Weights of a small GPT-style language model, trained from scratch on English Wikipedia.
Architecture: LayerNorm after each residual sum, learned positions, biases, tied embeddings.
Training: a variant of Muon for these matrices, 405M tokens, 6179 steps.
MLP neurons of a small language model. Each row is named by its layer, matrix (up: input weights) and neuron, and shows model dimensions 0-223. Each number is 500 + 50 x the weight over its row's rms, rounded and kept within 0 to 999. Numbers have three digits each.
After each neuron's rows, "fires after" lists the tokens most often just before its 100 highest values on Wikipedia text that the model never trained on. A number after a token or word is its count.

L6.up1129:454520450471477442431488558485543561421453423422595526484468504471475565513440437475516534523460418489517569555528470512547519519494573425488548464595514479489484525469404544550532478493431408543512506463459557484487475568546583516523468501480546439450455417536494439455462491470394496524528521492520535521586593476464461461518487463564557552500527495523588566517513500437543544537499487461417431499547487478412521526506568428581501458524530598497497443507485562566549566443509553532461448508407460555478492550538423437472574442569434419614512402640564551444463509491516484582522536512400421562483577459465441511508453452403503511507524438620561466409468435553465523486535
fires after: " +" 20, "." 15, " ." 8, " −" 7, "6" 4

L5.up1151:492537477470578480540530585522519447476519601574496427443525554510421586454400558508468439472542499512453488453564481498393554418501507554549385548502548485522485393441477552547492401610491506523500475469508515468517557487446436404428431572430451524530459521464534488509534557478455514492509492516406530483598507482547466638555494503483440452493511548439581599569478523473464521519469544563499482490516546515502391531579497475519503471472509502448460461559542550512504493573531519532544553396472508451557509497499486374481461554476456529547508492500435494351544574546483468458504500487396536523457520464479505487527494458520541570478485534493554497514485388381563472668505
fires after: " " 72, " m" 8, " |" 4

L2.up1129:415521575453509413405481537440520572513513492568463466487500520434524526488575491544540531593450456578432489462472430544357536556562477499566589497598524451502481460417469455396546578542527447563464430458537544564484491473592460556397610510465513435484515498413479408549507497495508541445463559520483431423499484538458578502474494498498482475467432400439575519537477463471452485476440531532525567519474440548524584512531594417527567557568473465544477548548449585514541414487460517492522582441567497451552484522485490462561553458506470539590567505484533489434511430450592486581545422525499555475531479437431497520482428423542489460489546529473501463515496516494517502363526
fires after: " |\n" 53, "1" 4, ".\n\n" 4

L5.up783:556584458550494550601418572518433490476500526426509480426495458522538538473546524481490484426402451502580418538551521505553486473528513514523486587419531479427396545439479454441449540437484543423550486615483549513513570445522362540437519568517557504480453560483550465537452525500510510428452466469542462509632437484545467581483534476578470416481395399497448409505443428528613494503493510564503518445512593509471556530444555554514555463497517529459552494520592471500433525574535543487472577521420500473469517513433465523446460456469441442556561508361459457492521518480536556451487514563448435557531463475521491549436453528510517543549527466578498520606512557570473541564495
fires after: " " 75, "-" 6

L6.up348:585525558452440446470477478454465463418604558448504566550471514578460577518577551433510405533529507479449518530504475483554537506485455528467516500475503489499543403541546484540588444497483464558400445584508517521466556582483556486476441448513451494551506468437510441408564515549430473510587442471446413472470512462474506601440430530488563539565442367472482499544489436530532451515564493416450503406427519432537460519492453504478499453462410472583500477502568554507563420474484440488528526629466538515660487420542526558483489457521563497451492550493512457493511481478501458503472592509554584545537494425529545540531412508561468523515540567539552518433440524496592600579545
fires after: "," 27, " and" 21, " (" 9, "." 9

L6.up200:562468500548565467518450546509456452527482519460468439509512508517506471498549519516568472571508539549437501507475401551539469544597496596576422492457450539485498538499474562474390602611553594482534446504462573514447504311478454439440472555540562459502533569558517458487568515557457413491448444461416503445534453521495522536564515442449469464451556594418579531512483566519467507489526505473570531493519538538523535445631492494483473570506463480427421524461475461473546508476544453527466556509593442515510490484476460441545557499459491500569508530479427502470642522456453364506503510447430436557459429556471475505434406564504440427493453500471544550559517435560505530569454
fires after: " " 57, " |" 12, " (" 8

L2.up302:426479537513522567496549420538412471589516463419550474467433586507525507490550484601487419544523521477433427567569656407546519546439468527540525452475457556547524490512400513527443500552493475409382486413488482500511465502566461535412462564519568505527464482493532561550409551465459431520533536473474550523478525463551437568434566457524513498442505553587506431379514474441488512496520484532551503536545532458488501605505562445498571443521448585534560480528525493459571512425481517556469494556475478519539456491546442495485443492497480605523489486564531570508400470513410514553476491470474450489488576673451490474406555515520502399542559462550459465562455445488473538452505
fires after: " " 61, "-" 4

L6.up1081:549510476597462529498476521575488501535471479560532482394475480501548543438506585508566498563484483508468511411504446383546570557520543449555508435456504403499570536545483531514483467492471543424522520592476419443578508553394514369583529518480530414481563537607493520455566492576447433565532570527454549565477535486543535472448515535461603482445551476481487510452402483516570539575591517566474540523528458570566489496500479555482513549480407488514556507491404502463572443474536472606509424483480444430503464498483547443424433535464432569493452528438507452496465505406510535515461496515583490566480474425592468476472458523599476555554578529496546498434495558412489431454422
fires after: "′" 23, "W" 8, " W" 6, " Ro" 6, "°W" 6, " MF" 5

L6.up1132:484496493480449498488502586497493501440544492542448453431450503424415461495523590525523495501555465493479471539488422554534504572464540564515462459498528600396488525455508538476573530497493434572532470494527391524557516451445534558500511543575498460428487451492471441400463425476516480576523600498550536593512506476540462469556452493491565516509585480431470474559547451508422471471472473553502518514518471531473504531380553391543472392470422487508520481487416437527516404549482609548515593580527528568494431575530546514507521611526524489531528438506473488489489566443459443481571574448519513506572568437400503463543457522299571444536530551530523487513572477481494524464621
fires after: "." 42, "," 6, " ." 5, "is" 4

L5.up947:572603487497558440563424525535471509500477469380487504585494563440563563473492413590483541478519484477499524447510582484532497558521527526443470523544502436508434426464575423481491524543541515526541471491543463577415460427465471504506527516525526526559430552466472505462535436520475513503509430461525572496437545533456418507627394511541507470432452564485477468487526404520515499494514514527442490424539471537468558450465398527476515424532499577537532477587469573542475498486500544470535528650457529440471453455542524430586516486391465428594595537531518540434547561491481570589550467478496491439505489506548462517489444493501440430484471382558529495615473499484531419341549
fires after: "." 21, "," 17, " and" 7, ":" 6, "F" 5

L5.up235:483387420431494535501451531539418501533483480429557501433560455471524541547533569498498516443469490492517461455472543533472517525521493469443491411596558490549603555409494437524558517532573521433419460494499584480422458469489446475495556413404445528577495526487529322543538565549442458540436478504498550516550395469500559471536469486469503401517537469526477438600509540588560485474558487581510501538505543503559388527546555466427459456546494472558440563579489490576465517437373596561493475467476431508422440535518407511568429454469503518514503556494545472570565484574496463514529517529484540510566549534540490537516523479461440526467474460508453446620484468597468454527538
fires after: " M" 39, " m" 35, "M" 10, " p" 5, "-M" 5

L5.up213:468492495540530480540500596631519440505482502475474486501534537515480516474476533498596431491537546464433522465489502561497392517528518492503507457419468492570553588541490513495519468477499580497503505528496523533441458520474491610547638498467592488599451527519487517505516589567467520441578442539438522467531534431475443624478440505535591449474496534491582543552520466534540504532566474514466493535596406507508422557413424499538600440510443535499447545517606567484565438516576540540488485485439551514431497425472428468382435503483507526434445486498449474456469560469515553489604472470450490502530432410541476506404535467471511507415459417386448474526471460368505464595476
fires after: " " 90, "+" 4

L6.up437:518488533527413510484516589493493470469531543407490476440456570561540493467478486531503539514469526555417510509539464481508472545556480519508564470486448508455605492494338605539514553454505447491481614459405477524524546497509482509494525511423534511436436499474505520538488356428450467410438508528614450553558425471512530501511493472565520509564574634561500466516512553570536541527502509460425444544419512500524504463460633547555597493539514549458497534512525486487502474542511460469543486527410575480506497365422452476491470479446445485483434512501565519565535411499491551565439474585489433437436462500512452505486454524556458429420552503472562485582407567481619533556427
fires after: " " 26, " V" 12, " D" 10, "D" 4, "V" 4, " r" 4

L6.up699:513550420522429525552522453511476432532542534478505354488480451522517487485510494536522391516513397611519457510463507501540471571491517467510527595414495435610547482600455590433391514453507506428506561587465484526448507550588580472443455522546466529533540530534385530587457470496424480384471546478583487548560436464540481508462498497491576616503533497454478549513445426494473514472490512474483536486426390558477540507535538577453490486439463531542515492518473541471520515547560498382512487490547467429475542529459558544503566512479449431520483490465545569504433530475563451491554495575488414566577504412543494536534532481582475539456496438529659397483472503484420487515512
fires after: " D" 36, " L" 11, "16" 5, "D" 5, " d" 4

L6.up911:477542499439446562500425527536495564455431531501415473576568523497611432530455502495492548558546499454492483501475461490527484533546523541469466564454539486562416551505563528477479518466513594474526479531465448563527539477485509580554444580473570517512461555544513436422539471590430481443522606536527510522562561558483494475448535526527557537428580513452510465407556443500460466568551512525414501396465601442499510471481430477504491499420549518613444573588466534466410438563450563410473491388415484503431422514476542525555534429503576437468495421521445573497452491466574413517477496535496536395511530439505525554487556377487449474463479505547407577583552547449480541485503
fires after: " the" 24, "199" 16, "197" 9, "198" 6, "196" 6

L5.up930:456533324580456498406492570516611518449472534493456409504573427441559534474425524473505551510568486525520597444538528528500598548439507432508520502532525589540467525440537459546546498500459439491512486584506461517516561404535471489564486539509432539449482546519462563543494519403525437487446529477452458533547582525565464481437555487432527577509485427513431520426431492501563502448527475617451471435541483464454482507409549526562541521508364515414481477523578461530474521477389474466470489494566472592503451431552543504521468517476488418501465551517447478591638505556516405495534484383494527460468444527573457490480511505542508573462516517528499599458548519500536516559473
fires after: " " 28, " the" 28, " |" 8, " in" 5

L6.up522:532552427485472522547523491493440532370407490412453533450493558582497511485586511530533505485471460396540484584397409486466573471484498550497513470486506491518522444503518394426498475511502552552595509574557465517470589511452482588491507472482477482518561477517605463506553531414460423466485452568519502515478589510445467461552486455470599506482642395482547566502512506465509419504506452460470546435456556529506524536512503485579615392515514529599446445594586407569494495473508514491508487551487524415463464444555423496602456475402516511453472428454474512442484457434521593465481467533557469532515534501512475533465495570534498532528615537643487521479535530439507502477502
fires after: "," 50, "1" 5, "2" 5, "0" 4

L6.up1145:510492585512548503576456512484414559518528518486459466472512475461539524574408529445508496517470412467547469516416476562486517450508430614490541539525558505586417503528560479431485571403434496480535565613516494478452585413477396475499511478435534455488498540480516454517445535535506471430570476555484444522406423582400469494606534513469505447445540507553536571495660438595408482451534519580500528484534480530468516516489483447525556416576515456448474551587497541520413568491530479462469568541516544548544501454529498450488555513459553529511505515491562518443414467499463484497569490509512546415551452492481449514414557408523453457487461546494454534556609368576507442549459
fires after: " " 48, " a" 14, " A" 8, " one" 5

L6.up188:467552433552525437536588541517489477462546537498463499552562497537486511447523564542503459448454439475540530464555471439574543492517496504510589557493512431445437539501499529447493543559466546491563546598460515502536531553470471500585472529482419487432409448566445391498501569417436539486558495524418526488469546390476528649483492504559533408453515513494460485394496418555567486490530524572517509498556579421574573434530538536504505464492462532501507438611426628524513444533441496506458472511559430493467400413497451428519575470558579486461599556429443428435480431533533612503461509481513474534526457405459477561514536524490469464389504427477507452452502549550494436505524
fires after: " " 39, " |" 23, " S" 17, ".\n\n" 5, "S" 4

L5.up311:478471460485492415440514550446485476489433431505541536445451513489517440522452489451475534437564530563395563519438500568513610529477539485512527521529505503547547473410537474533539526515439578521497535592553499476535498353528471531486510457520574440477563466447554487487485633499511568481464495516474449475455506455487498530531460540605517541538505508468546533493504367520472416528470535499416515420469431539491449492477511429515566538456535477396466511541486499486460594490520570621527571505502496464513425515550490468568495588457589414437544495527511420456530406447454499427503390524457511491449643545487475436414551580566459455511490443546532596595553439493523531612523
fires after: " Al" 25, " al" 24, "ar" 6, " ob" 5, " Os" 4

L6.up239:491486469448453474498534574490542497531512564541517542423419519459416577444464496500495497470573517591474464432494514499475572473423467491493396524530291481527499458473425519476569514497510603571524531502441542426540495505493514507517512575526494465442503502506644472535451502511404422457437421525454506487479523551437529483508477514533436580372602457521495584585539538555477432468483489517564471437481589507473430506484532511462538547512486522386532515596530489619528434496507580459600563411559458506520541541475572461548536511474488536531478404519502408572500489474459567555460434494495455569540398518548499520483515468434466555485436474585498486550443541504495452546519
fires after: " G" 21, " V" 11, " elect" 7, " J" 6, " Ch" 5, " Z" 4

L6.up486:550594434506593508490475437427549531519462559496506496479521490601560553419505536487525528470497570524489526509455491509415480441489434536473563442639573505475479508391521498578490449569495587497397409552533444451567467440466436491503501434481482405520478481553460449538427528520514395577491494594543577478509499465505576435545470488461524509462446402471498621583510491518549463517484570545517596533422506454528493495520476512500478550432497449449429476547467560527540596424469492533559439483549480474489432484427498501529525491538517487440427524578586408528570488425589394448467530523519516420448592483596581517504460492552432420451500511532560522506479469456496553469546
fires after: " Mo" 11, " Ah" 10, " Ch" 9, " H" 9, " Mah" 7, " Bar" 6

L6.up828:426586464572461424478585607494488610553439622562493512373406476517447512527512545578530565523484540480420507476467584547482442463481498545570535546513571492504519517507501411469530461447497455492547460516502550535531544519554503539451511504515582470561493474495538501547501600482561531527476473447464557493555495501426455385519393429501460437487517500465458571480583490510440513425574523440538547467563521481524494503485622534476513470504462528446388484525472516574547526443520544499488504421489507479440495477461504400569519509337435452450486458467554447487510542495444574491520487476521451461486585455506519383499453569597558447486454521504433558451462409413493500593527
fires after: " " 29, " He" 11, " he" 8, " She" 7, "-" 5, " to" 5

L5.up788:448547493559470565569485505566441471565545586530419513490533506461475561487491488519514523445510431535514545528528487550489502540488462566448530476416486523532485536462482546512472525582442500445500510437397517490548532555432437588525530475478572495456473458527523516521481538435479592533556443460516571529608458541385415510622562398481473453530456514601564461429489426430444496497602555603478478519483485581431561530505580466522521436465570483449497484384415503568536507448535423562548446592500443528517562519531521555547507598547456497513481539565484527434526432542403530505425505558557503500547432528533373456494523418526480438516483498406479484542505421547534474479400
fires after: " " 56, "." 9, " number" 5

L5.up412:498500533504444530442479529523480518472549486508418575393494584485468509445553601522485465526451502423479498506502526502435548444469498494517495527402580467523478471555525470491532542581385598433449531460479434538445483449543459522535551512460545437483413521488478567453601490430514512521492519426423507531440530437513473489491429477557452560499516459523452435517470490501596448443570531486452474525537528647470535501539547356477585533446477409580534443532445449560500457475505497438537537509599508469580487539459479555412470530512577507464536475498542360555568633548594547530420574480540509528527530478513478486604525530506466508519435485445427514445590449515454537596523
fires after: "," 24, " which" 10, " to" 9, " and" 8, "." 7

L6.up545:513563544445419464582530463560450523468509585412481458521496478417486488629602511478488449492540516462392560557358478490500457518598518593452482468400508471543488426519514515516557535583569483468473387512488458561495521558442529495572477548449525483558487546439505539483586576455493447515522549584517507480522558520497410469476434518551569520494456493537454468431489442511482445502535564524401504492549505430431512525547495455485500480413371514464542579596525486517452571499514469446489545432511494469380509461530454583449516511433574457483459496500597535513432503499506473501479491454489470452431591552497491517573480452497569479621524562471509500548397557472591449561499
fires after: "." 30, "1" 6, " |" 6, " k" 6, "0" 5, "6" 4

L5.up218:496487462544513392551479445472414428440462510405472467432482555513496481460572439486496528526573518421404544469445587451489502596543452628469413498490503466541448475430492475408584429480534523576412451516488453554536588480494580532533467503461569520583497438537433436483520576569448494577432496431524591497460491468473390506541480510512487442570500587452586521545422520488510502438433551517528494562498511486511477463542536381558566530500510496541542526447523413435417542521521504567487426516471474507475606450508506579498562500496577474538509486589481414513529555469517535566504511531481537586465514542468486468514538513587402491614513478492552424484458568456507478582555
fires after: "p" 18, "." 13, "9" 7, "1" 7, "4" 6

L5.up1027:544497512527502465477536502517444457512537388492415498508422578545523528408422550509485499523536573497508534441457515543544414410617518534404511593538506430512553529508467503476510459463493466507517455510478477472464496440510486571489451367443565473531497502448524478437504588542441493529476480421439460549483535603441542518466457553539594448509486476525506551491453526479464486573526449493445451548478452480459464472465550581418467407550519547513439556466422537502446663470587412575454511524482538489481518483459543498478412509579438490428609548530493457495438550504532536552500571544558414482551520439487547540541518508572503572514601454637461545568493461521445417580442
fires after: " C" 26, " F" 17, " c" 8, " f" 5, " O" 4

L6.up873:472581528565493495487503371510491528491498555536480396538481480582431553524446484491518581560486443468471564540473488472510549491463538513500554511495550472403431433461561444579565555510464535473552538524568402461482417512533480443538473449465489488539422533496548528520536385543543579555594502481469503465552541440508450516513574444412438467497540426384375450499533435549418518555513509491415494504374494532489549480518508449561461554520477440515443545492519548458514608468465430441507517471480441555426517486570518495539474440594585480482586584492499464493521489385577508503505524549507451542515491526527474444543584470504586548538558466506366586524530499538443581584489
fires after: " in" 25, " the" 24, " " 15, " San" 9, " In" 7

L6.up679:534395554461509535467592541424446530515491494460548485521468478501470465424444579528513434520501577449514515467483543538549575526561508414498525525481490544508470444495583420446596316528439499511479512497549549490521486515551434512584550525526449413497462440427571478484463469486527516508503510523483485445503543526533541522528439498509514525574466499478511467474465441514500573335437605476536454491431490339569410523548515546393571416456445527446520433537502522600537439527594607496501544508558526516592483552490544493565475539572400587481509444437511480469473501541470466510415590512451537453518525501455567491495524533582474560513539507523532575447508410465525477500522
fires after: "." 43, " He" 11

L5.up877:528571357498485537525580476475486492480530460469512541517452541571449518537426510518491558491460425620567586484449463431509654500472479536540549476525538506523431505466558452598446559491426557503540441555491534399483475465533487521537509561460539453452402471498540466471475582510643436557429528505456522552504473487482518391427476549483577387488569525493480557483472455517637539526541443493566533586413466487446482532515521543533484531468423584562547509536520546517523521450498509517538510518453435473532453498452517501492463486542469534495464371461516396510448489443512542489553517462471488502502472524493365519471529549469435489464504481530637515400543461540550515602438
fires after: " " 44, " Ta" 5, " H" 5

L2.up299:476574416405528512610452512561461577518534478505495550495517530462552469479520518453483493456526508490459552655503499476550511569573445489490462465479471467517417558470527594450499519475497546440467525467524462503440483451446450551527438507520481520520423575538540529448444513519584597610615470544485497466496456530424427548476387473563547545492513619494489461408519425610554466508501530499500593448487449515507433430582482461543547419479539473421495507514482568465433528532529530365391431518541490490440526521375510488494473467538501518497498532591612520445449508493537475444551510581505479460599504448482524546537556438499529407482534441471550478503477433494522486387449
fires after: " " 45, "." 16, "198" 5

L6.up82:460474508549527461490503477540506368462555461461498529471536551558480498555538475473451471432507528512451489543525542529569548505592493490521501448483545484510582475531431501469447440520562594462540614553513431477598508445519515506427527450526478448436399500565384490562529518468543491524506468468442474527477479585539512486510559447479582590482557490489507486495463393571496439560460500435486509572515564597465486449419442458473589518495580445514602520482469524596553477529475575450474495569565464500505569373477421513515464504493471548492456530527396444424554564473423506532480458511513374406562488431610471442544468481547557466481596440562466432483489573603491545465525
fires after: " ." 16, " $" 16, "." 12, " −" 12, " +" 12, "′" 6

L6.up86:573416522503520543483499532596483405482599635429502528470487504518445519570539452493434463569401489562445516422424448501522491518615508508555438510454491492463495502538450472452584559517491557454453464571560426524554504523483536507561471476524487409473516470541507533435554519537628504439520489534494477472484532505509480449400510537464543460484431521461444457421471477528560540494499524531556517611469564482439586495517511408500524516454356500569522513514465534447500553518481480381536456562560499612484387445539479479513531489469540599580522512482527476428511586626456529549500536444477544509465455531472532454457512496524444552456526496534474500394496407542517464361556
fires after: "201" 29, "-" 16, "." 10, " ." 7, "200" 7

L5.up959:562507452576542496550500530458577535416639542505493588477518515495520436500463557489584510463520471560480549507521535527482504466515439512589550495563552548378437501487489539535470514566374548315489516565475504451489440408393525472488522532509439444458516503439395496451494537479524466548626533465482393474534496477437535468552587460524608506503476530464516409461536497438525540537559506479462483579495477474617474525521521503408533516475468503576529529521500496552530530393501496443388398538487477507527491441480514496522519492491457490560445587469503393553503417491506396550571469458528506510509555493440451545561427461545508410543500508561519468437535508491464535412507
fires after: " " 30, "2" 14, "3" 9, "1" 8, " |" 6

L5.up501:488485434474475513535559382476505577462441512522513483510520504618517552452565477507460445483471581556516542513450556502525430418464456445548468558500487443479469422427526590517445526600548463464502457588479489543538485427505481607446533535527498486516469410537553546525552420453494436603491559558405502473559448456546450532437537487475472534525452544465562577545586543417551559471387502562492354442495453483456516464558632472448558515558471475449398508524545572602524510534522509542454487464531555517471508482533420414466554492493431461514520509511466457479483504444634529518436543537415579546459491470551438480585512457520479496546457550479422420448503503570512507529497
fires after: " T" 19, " sh" 11, " t" 7, " m" 7, "T" 6, " S" 5

L5.up440:635482381544451478544510528583524375531519501521435577565513501630469556462518536482513421540450514454482568313554484529486506368487337544507463455476502446511541497502541507550494506509476561498529461593533479430493476513591469514501384400528503484539527479490478483528547558545541493476515545543525523494546413518508570507477481548546480429456492442440498510503523504568424475448543543510479461466531528491527586496460505438417533490500479485509399485536497566519425472372469512466631513548492465446458481477562509481443478519431447591585530476478537412539467528516515549580488467522494528516504523476629427509544445434520463529533429480458526504514512552495521543585508
fires after: " St" 13, " P" 13, " Ch" 11, "C" 9, " C" 8

L5.up186:478477518410504482517617525378463458565481470481476432610522454470520468518502450471571524524569568522536511448500568504525432544481526506494384536490403483581458517482508574524495501539491488449416442552543409573502520412538551556466451622487553501421532574515455483536463507558519487463444491464495507518488507596540408483491530503427491446601606545444490574456446432537445571547459474444537501531525485551584361524482514526456520551406501522520507549586484493577468481529432454462441549476552538474543453437498418557452435569508569408543484501433430517570524569432499536480483473500492544441561550454471471506514559497431533536506560534439448555546484481408546493393438
fires after: "|" 65, " Moore" 6, "i" 4

L6.up838:475531545608568508513507478483472411479517453444559461477599474602515550566387471517442510496457433483510626427413574528505453567493543417529424588556459464397438522431460463462547464512505529492603555524453495515537453487577444522566500415488449494472482421509502488473407549494526463477499523437446543494573526490564521490656502488609523405496515456523511506484495382525452541486486469565460475484514490530430486508484536430560554425485470523475470545469470514473490544491452631526546477490613456545480492548583538420428489518519509492496552487478510622476478485468470414490484470472494528405462545561555502533548539550445513401540462506577503443548494385567495546522490
fires after: " S" 37, " Al" 9, " Bel" 4

L2.up405:481502525504460602535411520528380551522520491486543561434561558442529545481491406546582540528448413445515497554513495494507619459503469555479556548496484487503520503561474462504567546464619508600520506373553410594514502428412476408495554509510560475472462542504459541436555580413508556634596499414478478527520520497481452470569506577478465476506458495468470528502452425463528471430585579474554514543546495584521503482489500572461525487528557459475552484556509466474515505452589511513467496606462481486479470525463401458562448450512473489444497441495564493391462475442487497518511508567554515422546473502426443383526488451456475457386474489485471493523475486393529546385542
fires after: " " 34, "\n\n" 17, "201" 7, ")\n\n" 6, "200" 5

L6.up441:461396498538467515531447390558444554452499454485485509505507533602548506588562427400499461433513472540474533535550547535531532521490486514490513570463464490468522519561369496520579522419532571411597535588469508401426414492553533518496500449520527625470509505424504576486525486484513504501616562476519492481563481487517510577444424547476496516496545522535351510539550608455503419419491431464509481547565528532473448548477632515412551425504549496498488516544438572435530487532467437521505528487535493491439495572452451518396527424510475512482603574484489504578415511459463488507500553498444444493437546439524524464569487533602521497505549525470512430502432458542497464583434
fires after: " C" 20, " T" 18, " c" 15, " " 12

L5.up351:525448511556445390496527477431434508380512450567502542546437519526532491531535508518529469582422523510431568531456503488559454451429443403494565543525482504454433478494437548420500460594440525491453493444538461447549441544520526569465489513435545544472519459529479492479490468483565473543531451540401502534475511579531471495426568614445587434511500542466579490489570508492479576543569472606523442529530591502471512534407509526570543472509545503415472397392495620450424494576440464541471511517554444576450539515475508479378509537582500472579479498544547491486452485494508449531463491466556458491446483514423495522533569563532461594587503432566404498538554426576515490414543
fires after: " S" 26, " T" 12, " F" 7, " You" 6, " Q" 5

L6.up513:513441460523525452524514462506563492524498470507486621431472558576562468615490505547570489480565546540449453467525386588446446540496548470500506487567416561514500483522477569515550527546512457507518451467514634530414462518481450510432464502459550502406500418428482473542424502537459376472376469524551509479591513532374522563490467434521570524493504498510566475525477457487449431416457488542543501516554461483480462478511547587552468441522503507474493485517459610585444600408419488502431551397506434485450480434438489525538456473497512506522506486557640581552483483577507495448477458455450516506444477585494529562596514523541465515456533546532612450413540462530471512534452
fires after: "1" 47, " M" 8

L2.up868:477467494541526492536431427552501488524448462476526542412491545499487539511452497451578500433417454471438426479390549497468547543549513563524531500455561493397567600497513535481555518523486473474491585592562463542530524512521455505425454567509506578472461390502540521488606485575604394491550423573516444542515515547496600447523451450536465532555504427498465453409559445498514499510497606517560394419519553451491371460483451477512551546552501510462503420451510553495526516445404488497461489513531565472477545506617518490408498439518542584511525448434603433535474457510556498527560418498488558474471428529536428521469541480525444471557618556517544483586479542447419480536481
fires after: " |" 62, " the" 5, "|" 4

L6.up660:508482563593489527521595530425564548518507589488397428557501521537525625513421591485499456551530462586441541463484482563479483560479525485445435505600556562515494492486498526488557499420528554497520547562597428462555451391530541482522481490470539479494470507473488600504437433594454485518457525556373532533422601565533439492493509512551459521413442503490487486455453533431493522519538411507433502498467468539481414538446511421525480490619499467435578549551551506433489485472526559496490459461496429475522547597444471480537557557416455457435560532470410464551527530442484375555481427605473502435544485462443462499502486538503549486491493509461422560547543387492482438465512
fires after: " in" 24, "In" 16, " In" 11, " the" 6, " on" 6

L2.up988:511459518470527488581487509515531549446542567498547461507567531543543499470496411542484504502500485544498597411413459455437550413473422525569473543536476521531429458545486570433472500503449450517420469502561518499565557493509405456461497438443605490511497429533476561485475493495509543542533544420462544505527569504485528506458517408528466501536488517491517585412579534469496542497422477596448434585487539538514462547541409439425474412488532417461470474555539575524481533440462451445444477487314522586575408545576506499529504550511466489479512387562563517517525513449529489540542406527541446515483579456491456449620569472487567505408542564418502606517450569479471528433535
fires after: ".\n\n" 45, " the" 8, "==" 5, " in" 5, " of" 4

L5.up111:480482471484528568458521559462482453508500508473558490520500544495553503469480621590440479498529509514465564428506506484623559630425521520435448451473495491476434487571539496440490541536421501503454600486498454558504455527474523596569528528585501487404503482344515457482556479456540525556532444411408614478594518417409470506515497494443575497510587454449554441515548490389607424523445480438584522573480374571507466533529462455437465515544464488505521530607598436539518543461504547541512542557468510448504569466449480485487440550501535530442474503444533486406459515447513566557438573531503481449455483521518570537509490492489428459477519505556463468379487483434477516483506
fires after: "," 23, "." 11, " However" 10, " but" 7, " however" 5

L6.up816:516416445539501464546517475559511419525569552512492408494657454581539536535466537507472534469481483588423442478423408482404488534566535554496627472464563419513482450453509513531423505568510614411523496616489378502492653463538436464558372529465543460568466452479527485532488529511501468456436498493450552451513494514517479498605527501536452490504482503459559495497541455552484506508614565519580514461535485498474436522486571444520486547536441438459499442502460448396387473453503489569494446499529461597447559503536562560471530382563481528461508489492484461559538454485522475486470429516531532475475536506524504521469444445578600508476544507419532529570526445460546509505518
fires after: " " 65, " |" 21

L6.up396:484422525625437526478451484415578462471463582493461497439515499549454524482527575526431500465548465569522508476427465545483477620515413503529526476510404585543441372483560491492512500491544577501532515480461526545416569460528497458587542469467532463522582496500425408477479470565431466539606520523427495478556477401525471527449555482499498504507559498414525462497510469508514578486523365539493583509493533464415486443495483551519506397457459508413395492523494520578542528467421443432518592526498530417615477335488437561491568499487446523545491526507544477577523549518457519480510485507591501489415507495516507578554463575489494540473600516484465555421461450511566489519522
fires after: " and" 22, "," 19, " more" 8, " K" 5, " on" 4

L5.up260:516475440534512490516495540460427543458571457532425473485545486536545476355459476479580565548584538565460535433568509446504505475557469489494494430471457521561466470488529490573498450571427440483487476597538419536488530484568526499535466557508503331507559508485460481531519531561542455452548512489509605464588597529334434527546470440485552454519494475540509499512510467438549454474490540573601479511556501536478494419509494491498613498517535503350511538618490496493467437466389477517503514502546445517461521466426433554546461464511571541499542451500431523570532495459410441541491566428515546569462552444453498513522499491616554514449514411372561465533506468541531477491493
fires after: " " 48, " |" 17, " Win" 14, " Loss" 6, " MF" 4

L5.up639:643508427493571584610526517470616476495464508490461450438504519562507540464503579518464436507573559553448475590518561518380467376491498523496516508576451547536410530448566503524570410513439504459481481551578464445459453498582527484493518429480510524553539482549520463505441493560447464439423505437607399520422545474564482550530412520582568517451491490465470501574504501523532539491476542416481519496452405461534507475490500492396586446459457541422411474543447531498496534518558527394520561474482491537471526484471557549499563475419570541541528436546541443476505543475457455491522572582479540526520569541475493533498524533555468444492343517550463506504490514449589426519547
fires after: " St" 26, " P" 26, " Mr" 6, " Sp" 4, " Ch" 4

L2.up272:438445460508464469441433465511461460555509465515506485427563455571514539467484494528619496549501512591372590544492509578533532476556423525523495419488490486528503451503489521480441510515457525517663536455548438466530588508564512523509584492489530494472518426408494471471444508442428546442576436545473482473496512507454520423465568452455478422491496551533485561588493493443512520529478563363510513478531491615498541483521483534458506463513480472435546530541568522563540463430514479484472500567410585519499389487581480429514568449583502483459574438528587558443500517475424537499570607528567498462514424446427468470551532489494491456480402395522533433620580496560548558538508
fires after: ".\n\n" 89, "\n\n" 5, ").\n\n" 4